config.yaml
hidden_size: 384
num_attention_heads: 6
num_key_value_heads: 6
head_dim: 64
vocab_size: 32768
norm_eps: 1e-05
rope_fraction: 1.0
attn_scale: 0.125
parallel_block: false
init_std_down: 0.0
decay_shape: "linear"
batch_tokens: 32768
train_tokens: 319700000
MLP neurons of a small language model. Each row is named by its layer, matrix (gate and up: input weights; down: output weights) and neuron, and shows model dimensions 0-127. Each number is 128 + 24 x the weight over its row's rms, rounded and kept within 0 to 255. Numbers have three digits each. A neuron's up and down rows have the sign that makes its largest values positive.
A block is one neuron, or neurons of one layer that tend to fire together. After each block is what it responds to, as a language model described it from the Wikipedia text at the highest values.

L4.gate61:110131128110112121148144105176170118090115074089093149086163132128078105145112150088082142136143158129089090176106132137102129124099107078128111085152117108147137119160157098089122147144108153158106130126116128122110149168148136139141176130123160109170147156129121124137117125143132123147099079146130122134098112074154147106146098140102144145118130102165124133148086189133087110160143
L4.up61:128143105141130148151084121187192137159112139143137152139091114108159145144122123107101144079139121177121085150099133097080112139189136137163135146150117120124072100094150067126107127095100098163106134163147137143085142118077169121153146172096176111142127143136152105133105141121133096114135144162140159093132117118119179120117146128153104166128151088151119149173146174167132162086118
L4.down61:103136166151137108133105092094142099146145147089156142117116182120101122099122101142187170133155124107120117135137150163109143122138114089109161135093095160123129147119089134127135140130168095129104137123122111131124144126162113084107130151134080157149085141164134142154122119144162132125111149105133111141130135155115116153112117094166125166128146146122120104102112146133135123105137
L4.gate79:149165126098133114150127135125141125109179121091153115108137147117150117128126128128150106146119148134170147129157155124142116081149111116094097087094127109147164115110145154122131073084111120139110113115147169140124169089118072157147083140143175115125153115101161092164143151162094144126129125129143198143116127163138091145142081137114113147109119113109105115137152106111130165137129
L4.up79:136179146114113171127115167126164106105103115121121155101119104090139123112137116112154087148184137143124119143155114096150120105133138126130082088119106113151132132113107137142133077116118105121135123127148100141155097127113160184123107163149167097096153137132150154184119167115118147112113080150140141122087119134077131135141133137127142149087121112104100123113117088112147174178119
L4.down79:090131123108118153081131140101142100154099161148140129095110156104087128168131084112077114125152091149122103101163110136132136109168152123134151127088129130147130127162134105126090126047117152125154135130127154121151158149151168137128105103090132131110131131149093122126096135111176105123125112113123099132170104134146129113148168141128190088113135142119131154123094125144151134127148
L4.gate199:098129101097085125118154085123154106093156119123148167116158144151109161108168112097148120145172145176074164134174168137107143140112125162103125124089126143125147136166123100154138102109139162150155161135161151143101152152146121170122084118096130122145150111108140154143140117104109159118151093132097155140136123117139101155127110133147125139131140190167111087149141167142110172141146
L4.up199:132135134138140130180163142139141141078172104112104142116149098094132099092166149124118089145144138134098148150116166104125149112166099161118097099144113129077132147109142152115147124137161111110123090141120108123152152087144111130089157150150120168091127125113145127098156161123136101139139123125146173146138105163076147169111115131117142107119102141123124105111101119164123143124086
L4.down199:126140129113112087120125119133131135134112129168122116139164132108102109120143111120123128161133112167120116152174145142164108143087140128134133133110115082117124092158141133123144110132143164134144077130124140121133097125120152120130079124104149112108086101142172118151125158110126102162104122150097125146132064121123100088080130163130136093110110114123141129084115161142137151149160
L4.gate388:115154144112175101143129107134147202133146102096134120139100092168152128083166155129138127151130148122162124174132186150144174142144107090115094133120140092126129123090093165146089090131143146190116121100140149117110107126122145178112113096160188163140112096132140105156152131120111124154124146090159141142132132130131101164141118119128138103161132136146145115110134117147092161142151
L4.up388:114107100143089128138127119148144084110119097097135156104173123140120143122118133152158143134121150127105121128124159128128144113128160155143114103101118096134121168138168142124119100096138107110115174134110132147106078080127137150153159082120095098085082144111164139099135131119127157081115118125130144083118120131142101110125136155159124171104109155123130140122177121160113138129098
L4.down388:101149110127133115145144138126152124141126148149098117145129116106072133107132123091154144163134115149119163114170135166138148110128137119115130049093127102086106080119124127135155126136126154118117102124120134118104104113114143156127105106134146127144157176145148128103147140114134065123131169108126179155096111145125146140135155147157147125093118109126151120088158141145162126121106
Responds to: Digits or pieces inside letter-plus-number codes such as K1 kayak class, Building C1, P2, H1-3 and Division 2, often followed by more digits.

L6.gate246:113119119093105115102110126111126158112152123096112128157150108157168108112149111143151163117090167168144122099145146144136188111123134079143113170125106147157082117107122161117090137134165148142117134097141116161169123141144155132163117151141168129148157123123102148133132133131162123109092135153108141106118126079154152151095094111126116076112154180119141097109165124105128144112117
L6.up246:096117150124158142141145115124141172109113101114125145083133110138197117156108106139142137152131148122120136189116115155138173160138113087131166125112128119158163117151145146157144129132114145194101109145121087119159112137148126128121129131105119080144148106149121176150115139121142123111087122149133105144148106134146125132159118125150146166165147148105165101129098156119108144140117
L6.down246:112159149136119145116080090116137129101106080141086142096126094136106070128116152111100135091125107124102094149094101131115105126121124129141120158167109165159122116117134152133154133177113104163112107140113107135144126151109122122096115106111116099132126120089132110186126179133104137164085171117187086104111163109160123152121112122137157131181124140103134129118137112109113149135111
L6.gate447:101140132113138160095146146155109125122143081132096104152142123131107117122109155067124127148142177142122140175157129136134184087130157110151105136109139151149119094155128111110087096136116109147141124102107143115134118132154095140102123117114127139137132141135109101135117127123125143177173095140125137149094137164162133093151139096128140112119143136083111175111145155172123109149179
L6.up447:126139127171125143127119139146134136168134197129184108118149105120171131144128140146086110139136125104147108139111131117135105139127107066124135154116154129113118120102113106152165141141128093139128154155119171168120136135110163136135110106124169123162126117104164123115125148135138074118144154146168083191095115106123141132118097175095157146160110110111067154146113148094156144117119
L6.down447:153132103128110086166083149148131080112136142105118173178093154142157138130151107165079141124117116118134130104134132104159106113107113144106093136140074113139094116134101128119123158084148113114056147115106125140150144112113117144121075155115143083105157123135127115113147126129110135069116166121151067149191153084157089172143103120125130151122116089158139082119100142089131149121093
L6.gate511:121151129111145094128143148144099130107154104098105111134111125167103104160137114100125125115164159133128134163084132137122119170105132099161106146130186167137131134151084119117125148163127112121147098128139150165130124116108103173149140131115111117132134195103133135086122153132096148141101107186099121120099123157119137122099130149124146130082114159122134148137086169122143135122103
L6.up511:107132137094106093155119131170109131158134116128092115077073090116144141128107160152117115140180188143155153154117120152125114177096096130156123087132176133113110125152117095112152157143128122151122147158114154119127130109150139175110125120108127103124143146155114130137123141101121119157152149153098106117092115103110122101168088094130133144097141146172149118120101129125124172121112
L6.down511:120160145112110093145095137167104144121113100120129154097137123148138114114132115132089139142166122086119155144107106119151130203176111115121097116122128133171106109172139098128142101172156109171135161184129109137153130145135118159107149149160148066119123148154111132157147189096183126139138157131149055119118085108153144128175159108173134108142131097184136105136125156129129183148160
L6.gate647:138108102119112142119095126149087129152133087097110146095141155192120150161134123134151144154135128117119131077123138142155109137152120129149124142107147132121138116199101127166107130152134119133105142060119140082151130141094092132163151181124143158140135137126138118132112139149109138118117136103107140116075163128135126109155119142164162090113099132126098132197103184156103141117128
L6.up647:142093094166104111125106116124104159118137125085128129178117129119132156089102089089136165156123106123162120088139166139108124123151122084138102126082149113114135125158166160121128151127079105108098130133109135131110137110142069119167140112173110063064073157141161124118131170094148140183130114129146116113125143102160138099137144182101122114145087123137125140105137124120158146127131
L6.down647:158143128141077115162111128144170138143137140167133150155131177117117088083151072093114153132125138159102124125109161106123156150152128164133093115154116097120117117154081134117109114201125154170137122129142148114142153174148141130123177114169140111125098146114133096156103111075112113116136122156167147115136092129116142146123167124144103104162124152100125093124147119131141124120151
Responds to: The third digit of four-digit years split after 20 or 19 (2024, 1975), plus final parts of place names like New York, Hong Kong.

L3.gate83:158131061131130150114118064119115168137156084099108132101168134138114143136094114176127134156133134158113166101141144144143085132136139149143105157174159114112111126129136110126128130146115110115123100159145133147115131155176159153139137111167092135108146123127112136129115170145122132114174140186122148123091095082072085100156131137147099116120143181103090131142158159140139113123101
L3.up83:118127136106160103141123134126155092107106120142151047152099117084155137150120133111118129132099100136162130133087095154137098107121131125148081125114143122145149107111100074112116127106107141155084114142171143090133129131144157164125112129119114124082088158119159165164118188150122114122134138125168122126134120104146123123118129132151126157124098154109092144122128129141096136136128
L3.down83:129090143112132125107135143131122210121114136169129167144127134156108119143107159107143133114137132109113115151093159145121119141157081162120126116198141166108117144100118122116091130143120116137143100099100106141127154120156136115163137123152132111106114143143115152142117151101123121106143066107104133101114101121146124158166126097152136112165115146123101140172102094126123111122125
Responds to: The third digit of four-digit years, especially the 2 in 2020s years such as 2020, 2021, 2026, in dates and tables; weaker on other digits and mid-word pieces.

L4.gate1:123126200098144150134109159170107142122107111100142137113121138167120105140109146151127118096126102123111121124113142163150151140139106151175137133100152132078095131136103125128122114119151145149131099140145151128054160122137162134096157140106138108127116149132091133143097119121115119127109146094122105104112127153112080135105102139064118170131106130117123109081153090109128121124146
L4.up1:126114145144111099164201136157117137149105108129143114147105139120089116135102118134119127121106147194087136134101111155119110146126112130165155133116145130097177152127108132135115087101117180100145103071111159149098095167135113115191112096146135148123123109107102132121130134145168151136094116110124136136132140131133137150099108120159131179130161139146108086129122136124149169127074
L4.down1:159142135152118098158126134129097122130129083123169116101155153119112158144167114150112124118134090125118104108130104107153137104138121159140143131129132119081128096098096119143109132097155134114083098110124116098088151134129133102124156155125153127154106127177140168112118042095160142098086157114116160120105146147076121111143161116141136095121130153150147118172127086106166127094102
L4.gate171:126124126105152144149129130083124109157131101113132136134150161116119148159083138098138146148159161102123125106116121165105106143113101153156100144152137160116137146160127138138103144156112109103140113121131116141139151149140173111138152133133138149167132140117152097134159164146086182110125120098074133127154101141153127103119120154134140123121116180163115152108163154111112105102109
L4.up171:140135131125103160125138184135141112134118147166140172139132131094115150130077138108129111168146114108105103143098122139119147131104118175134107114135144110088158173181120147145131142126141110144166135134156091160092141120175159121121136164139117140130134132139144162128106148138127173103145134102100113105166084127137150136139150135140155096128112153158126128096125135130129157158155
L4.down171:127120116115122131086106109173131143145116137142150183115098149183104105108144151140090110144157136101136134132100137073097148104118140102123140104145118152088103097169130110153147122145141096134165157159136117147147123142128149147143156135144121099088079145131118100173112183092172118143131121109124118112115116122133125095141116141162111084137118145175097157100082157126110099188125
L4.gate172:155072137086158142161138136128143136083150120087135132111140137146084149128112109093148111178121162141128125138127138157131155123107123125140123100185158157150124126161134129114105163160130127141160171118110090119136144090156113145157137143152134189162171173111108103114142152153109142127103148105148155122126128122123150117091141127120198174148132153132107139079116116105107113127139
L4.up172:106088145120115071118105115126137145136117112146128163148110154101082159121085121128084123129165091125128167152105134122143094125146073140160136099147148161071144141174142087100131147154080116142084099111098091120130116125098128138093165125154139168134119150127126130136129160130095108114097121118127113142110126129137128097131067151116126131141122111122130111152128145075162136123102
L4.down172:173120127142114108102142091183142117107139150151172088113178081128084126128153164156105100094169126121123101152128098093125143116107077137129093147102137153146083135098147136183102100118148124086139107131121104134120171127131127168095131120120121153114133127137102142173134199115168128098101154126100095111083172138068094127156132158152115108152088142148091115072108136135125124157136
L4.gate506:148109099100130175162156156141110167103138097112142117109136147142125132125091159127148127117151121172145129108103128123159117126132118144175116154168153167176174130112120158162132175127178139142104084093127143100108119128121132109150131133122156156131130140107080142145113116125142130148140167121103108049104109124123166116135125141139129186104132145100111123130123127103092130077113
L4.up506:138156147145123136137125103147144123125104070124136150131056163095084097094130123133114148122163156082134164169145157103130150109167131114172147159120118143141115101126142151139128178138134126119095144139146121128129103123104116145106106101151159089111106153137174127132136153154132089125113140127134102106156111099127129078130135134125101126131159116113144143124114119178102151102101
L4.down506:117156130110067121141112092125132131145093152190121147158134108130136103146110139145097127119142110089143133133156111096050126117150141138115148135161144108182099113124136088152095151129171119100138131192101106116101132154100112161140100118122136108111143163149157108102125152107183104122133104118100098121125151118098105112169138121145124093148092154138097142153121082124145159140151
Responds to: Mostly the "of" in "University of …" names, plus the third digit of four-digit years (2023, 1995) and mid-name word pieces (Kimberly, Antonin).

L3.gate151:119135180159118103158128124143138119138112114116139127096087124130133102114099141095087109127125106173090118111172114107190105127120146138104084125118124133143182158141112128106125125136118095157154121141141144123129108130104104104132140097110094096124110097111139153118137103186110112104074108154132124130140116154115138096147154142133112140126124149135119142127128181125099122154107
L3.up151:147084105139089140139149099108112123123151125114156120134103092096114137122090116082121115167082147144077115084094127131112137142105108125115130120145134067101124150136165122141099129135147104149101108120141115151129150135134111108158150160154115153125114124146147094156119098154137145162111147095098137112069121147108113136131124173151120120119116093150142151132153163109122146131116
L3.down151:112122148101149122168143124117151126124114090090113126134130123114159110120123151114159165147106124107110126123137126136081166152156122119120142095142148156093132133146140152133090168173127123155145125121123151126081171097129111114136105152143107105130065173132160129141120139167118106131137138126126089132166127124148148125151136129121102123096147128167145091106147158121106146101118
Responds to: Line-initial hyphen bullets in flattened Wikipedia infoboxes and lists, above all the one after "Personal details" before "Born:" or "Died:"; weaker on mid-word pieces (re-all-ocated, sub-p-oenas).

L3.gate149:080120069087154130109113091090105135100120101098134176134122113115107149106122094131121141121107118145121144143122142147120127103143110139103131117107159163125112158143130096175116115113118131121108097129124094123103076149160149122162164138152131118110143130108130106182116117114093166088153107114185139131122120142123106120121132157124076047118102149143129110118122145141120144122178
L3.up149:100133132140138113184131099101160142108120138125121114109115148164121108127120090139144134072118110132128143135138175106125152095106090111131143130106128182119087149110133094153096152107138166171139125142150135138082113133119092118111142109122130120118110112112174143135144114152130115087141090189202156133141100126132155122110102132101124125139113121078152068125162108096120101141157
L3.down149:096119108147120109159147162155131098079131103146110123179142129122127113117173140134156151126121099163119113125134074094148137168132135123139126126088103106130136112151137199097130127187144128143139106156137128142084096132131118155109019093114096118129151114098145107128154084079137108117154119082103061120164119155161158141151172115102132136144166141160117126137128100146126154110125
Responds to: Mainly a digit "1" inside numbers such as coordinates, years, decimals and list numbers (53°51′, 1940, 56.1), rarely other digits or word-initial pieces like Dr, Andr.

L4.gate294:162108144140169143160162132145148098163126120133093079139144108157141107161097128112095087159119158121092131091080130142142129137153116163112112157171126152117140178151153149127094157104123141120151125119102124136140100106102136171134116121167112181144100132107098089161141108154138144102132128135147136114125134154131134126137127114120153154154157165085133131169160159131144119093172
L4.up294:100114130118112150136114110105121109101111146125083111112080093115108151114176124105154125077106052128117141156125180159118125148134128160092099122138157104133155122072114093141092140121113092131116113177153122156115142122099091140157144161138126140148101127092086114129141150141148111172146147136106100110096119160137161140118148123108176128121116131148116135090175099083134173122102
L4.down294:168130102151108135133146127143143136182155122129165087121087161107091144117154156133099106165150118130075120087107097131168091101109117114075086155098105124104158145138121138142082123062106138152100116066140114140162148135149105112142061106147101132128139152080101101115122108123088083081095167130132186130155130151110162093137116155082148140137124112118131127120166128129115119145150
L4.gate504:132082099144131087120098161135140162128097088132119117140145121091100144103106130116114171122114152161135149125153163176115165142150101148114114120150123115088163139141111139144128121132081124113148114122163167161156171124109099133182170125118120131134176100101121087091144118113085092133146155116125135132141181106161150141113120189119129149121129129096102118143101148135136148113105
L4.up504:123090085133080151146104142123106154110087101137161141111098073110113154118109116080126138119165112158104113130105146137152117126111107143134094099163101095089158099137151102149097123099142130120154103148150161132132134106111159112173150142136110164092116103112068147153122140110122104123184136113109112146122114077119133151116160136150122154099113117135140147117154142118133123122146
L4.down504:114143106134116134140173107128134108125160133156153156137130133103081095108136154094099142155107139128150119158132131103187112111091161130139128151130122102110137183142123102157128094157177139130151133152151160131074146119110101127135065121110135124119120123084134180149164150146161137139132155125140149156136106102100141153105154126172148105121129164161132136139165107142105124114104
L4.gate683:123146095096108126102144131132151113128125130123104131137153113118129124084123111137123139189089109117127090103127155164144137138060110122129127149169091133109158144134109158106100127131100114110097119146133111117117186118172126096137097079108123145155159161087143106099179110120123134124189142123148145097114088130146143146112134116115102191112135160119110142111104150125129143135132
L4.up683:122100105107119167175096130089105089099127158122148094153147149157108160175103097131117120128098112124143093162107118125101137113140117144141126130162156110145192096095123125162087151151149148168169106158129128113137174130111116130146154153113122148128147097106079125113136116141118115106148119154140126152140113095152169115156120131141153142145165174107130137149160131099177169165139
L4.down683:125169095142104116139126073135124149133146156148165124129100152160161114171124117137185127177143087137110060117129123135130103138109083117109132137170177163120161115132131134133083110060135140098156124082164119111149164178118117135146107108106104114102091090110091135107152109174145159066150104135155122148191151100163140141131123133143149158129128103126132126139096161113165123143096
L4.gate751:169098142119083131121164143099131163116125095132123166143153150151143132084103159092090139141122105132126138090104118132132090120139118124112137080095109161123148122177150118116121125183116130159091143123090134122142158149135133155120154143112132159115089154143122147144123144114100131122132140126140122093166151106123114106135173167132138114141148116135132108131149122174164108077124
L4.up751:122153110126093106098153138138075127121107127128150142107080081157121156143105118128089084121132147087121130131143138150149133108104123146119113172140134089123138152123132140126097141091090115119132113164115119106130138154140062111109126165154122160140138171138130099114090140128125115105167152144106149160091137109155118151136133112148087135111075123131116141146102155108111129104097
L4.down751:148136099112151113121160113115136183125164130085137162078137101122139111130115151116143158147111161058121084127117115127112126116143143121133140144131136155110105099096175105124099124133136155181100145156146125117168116116119117151137168138120074100097082102138134150137108099162120164144123158129153110156139179149173158128141107139134127149140105144115148120116164124098150122122143
Responds to: Mainly the dash opening the Born: line under Personal details in politician infoboxes; also word starts after quotes (un-) and year digits.

L6.gate47:148163167159166089139141141160088117074156198075156104105106149140147088158134114120111128124084124145093160099126121169177144115086093106153112112104169145123124158106106076147077132122117156125153155136118136148146134114124123142149104160148137141163134162155089115158142155135153151131165113109139107121113161159148163143109104122086122122138147148135138163136162101159114126117124
L6.up47:124105139123107106133155192152134083124115123095139085072127130130128143117106127127147131124082109149147107122143139149158131140109118142160152123149147139145151170109127125162146171136097119092133136150108139118090191139157102111122161132188087116134145098188165127123134121157140115133112110138168094123112092104122134119111149133143156112109125108141171129111129112156130151127091
L6.down47:179146115117095102132137103100070111149068125110120103068149123103125109124112129142121132157131086094157120135114128157122098060149105124143104109129083174143105158114153165141066145106137171121098106093177115126140172160165104159106159148116059122114129115176147127136128120111143133120115177114093140143098156121177129145124148128106121121082113143113157102173116128131144109131122
L6.gate220:155080152143141086131113161094134104150099141124109079116132124162070112150134164179129172069085142140171141095133162102113141156130077141142114124183127151145201119123121159133101157133124115145112115094103118144150131100112143111124143131146133129177143096106148144174163136168095138107120151098136156147116119112084142128108122148131162165116120120122126139167121128135128141082118
L6.up220:106127090104143078131122163121105118134124159094134124115141116128117120148132123119134131149191134135155144169177153167148111171118174134092134128145101094146147112114118146180145095126148175148112106129126124152134120158156162103113091125131161119134160154141097103137161109148141109140128092094132144133135131139143151106123138108154144163153112122146091117111102143120140079149137
L6.down220:156164116134117134149111168126128127145100149111087126134135124154077134123092157104135107123118104161152136157121128094135152138142138119152113131165168094113086158119087148116111189147108125159132096077146120127132139144131135151129167184165144133132096165133149078206119141147077170147169103172169168100139174137123123134128168129145098158123127142118116114138111100118149123109130
L6.gate458:114150167110143139159166106123136105141126132072121108144123158111137099136098132160149173160106146130115152098139141122138092102097151074111138127155166166112145145139131106163109159126114171127130112124110151162134169100110111151115104146141149118145156117150098174135122124130126106157107153135119115161100134142098132132072121122136148165094130137112137171155122174124163094152099
L6.up458:158132108128148110126109131160115101139093120091127148106129117144130106133160108134130119094144125147162123149100129129172142123142087114129087103163140121138147137160130131121115144116149123049149151088124091077155182115098140139116094155079116160108147103130153115090144153159151084140129143138152144119144130147152173135112131098151147132132120148129137153191135113116076102134139
L6.down458:106121115112116175143141148136151121101133101098082092102166114101158113117154080132146148095095115175132111169168151172133114141146117145128154122115099130148166147141100113099127131143128130082117136097150154140128104112135164141101171147149178142132102113131134101119155121140087161125142149157174180123150144126144166161100112135145146166125126151158105143146117106178127134128114
L6.gate758:127123097112148128183150128109117131067108099127074106124114130104104113127104125162118086133143175161104130080162140171145172177142170152110116092131116146145112097139164090117129154125101122118113124147128144140135125120077099129135113161159134080139091164124178145137119134135089118139108173103112120129091141116171148153146162159123130138106124172086145101140109128127115107155121
L6.up758:109147124122110156109155146107105141115097148086178128095171092143106113119123150080128116108112130101206101132124168076122136100103147164093126159142125125105151142157120161139133155115117123144079127093105118136162169110105092060180159129125123096137180115132144143122098138121137087127150114093147163129115094093119153136105125137121095150109123139136121152140132125132109084139126
L6.down758:160114136157141110166107149127128153109106111124131120108112169109153117142065128149112101160168110098170148102125096169120087180089132093126213127089174059131162122131172131146070142118121105147146110148109123118102120130138145188158136127145104103126169149130143124098138105106106137114137153130151148059119090081139142136119123133123107153138150134113123097113119141113161121144114
Responds to: Short word pieces at the start or early middle of a longer split word, often just after a quote mark, hyphen, or prefix, e.g. un(winnable), dis-ill(usioned), E-l(ise).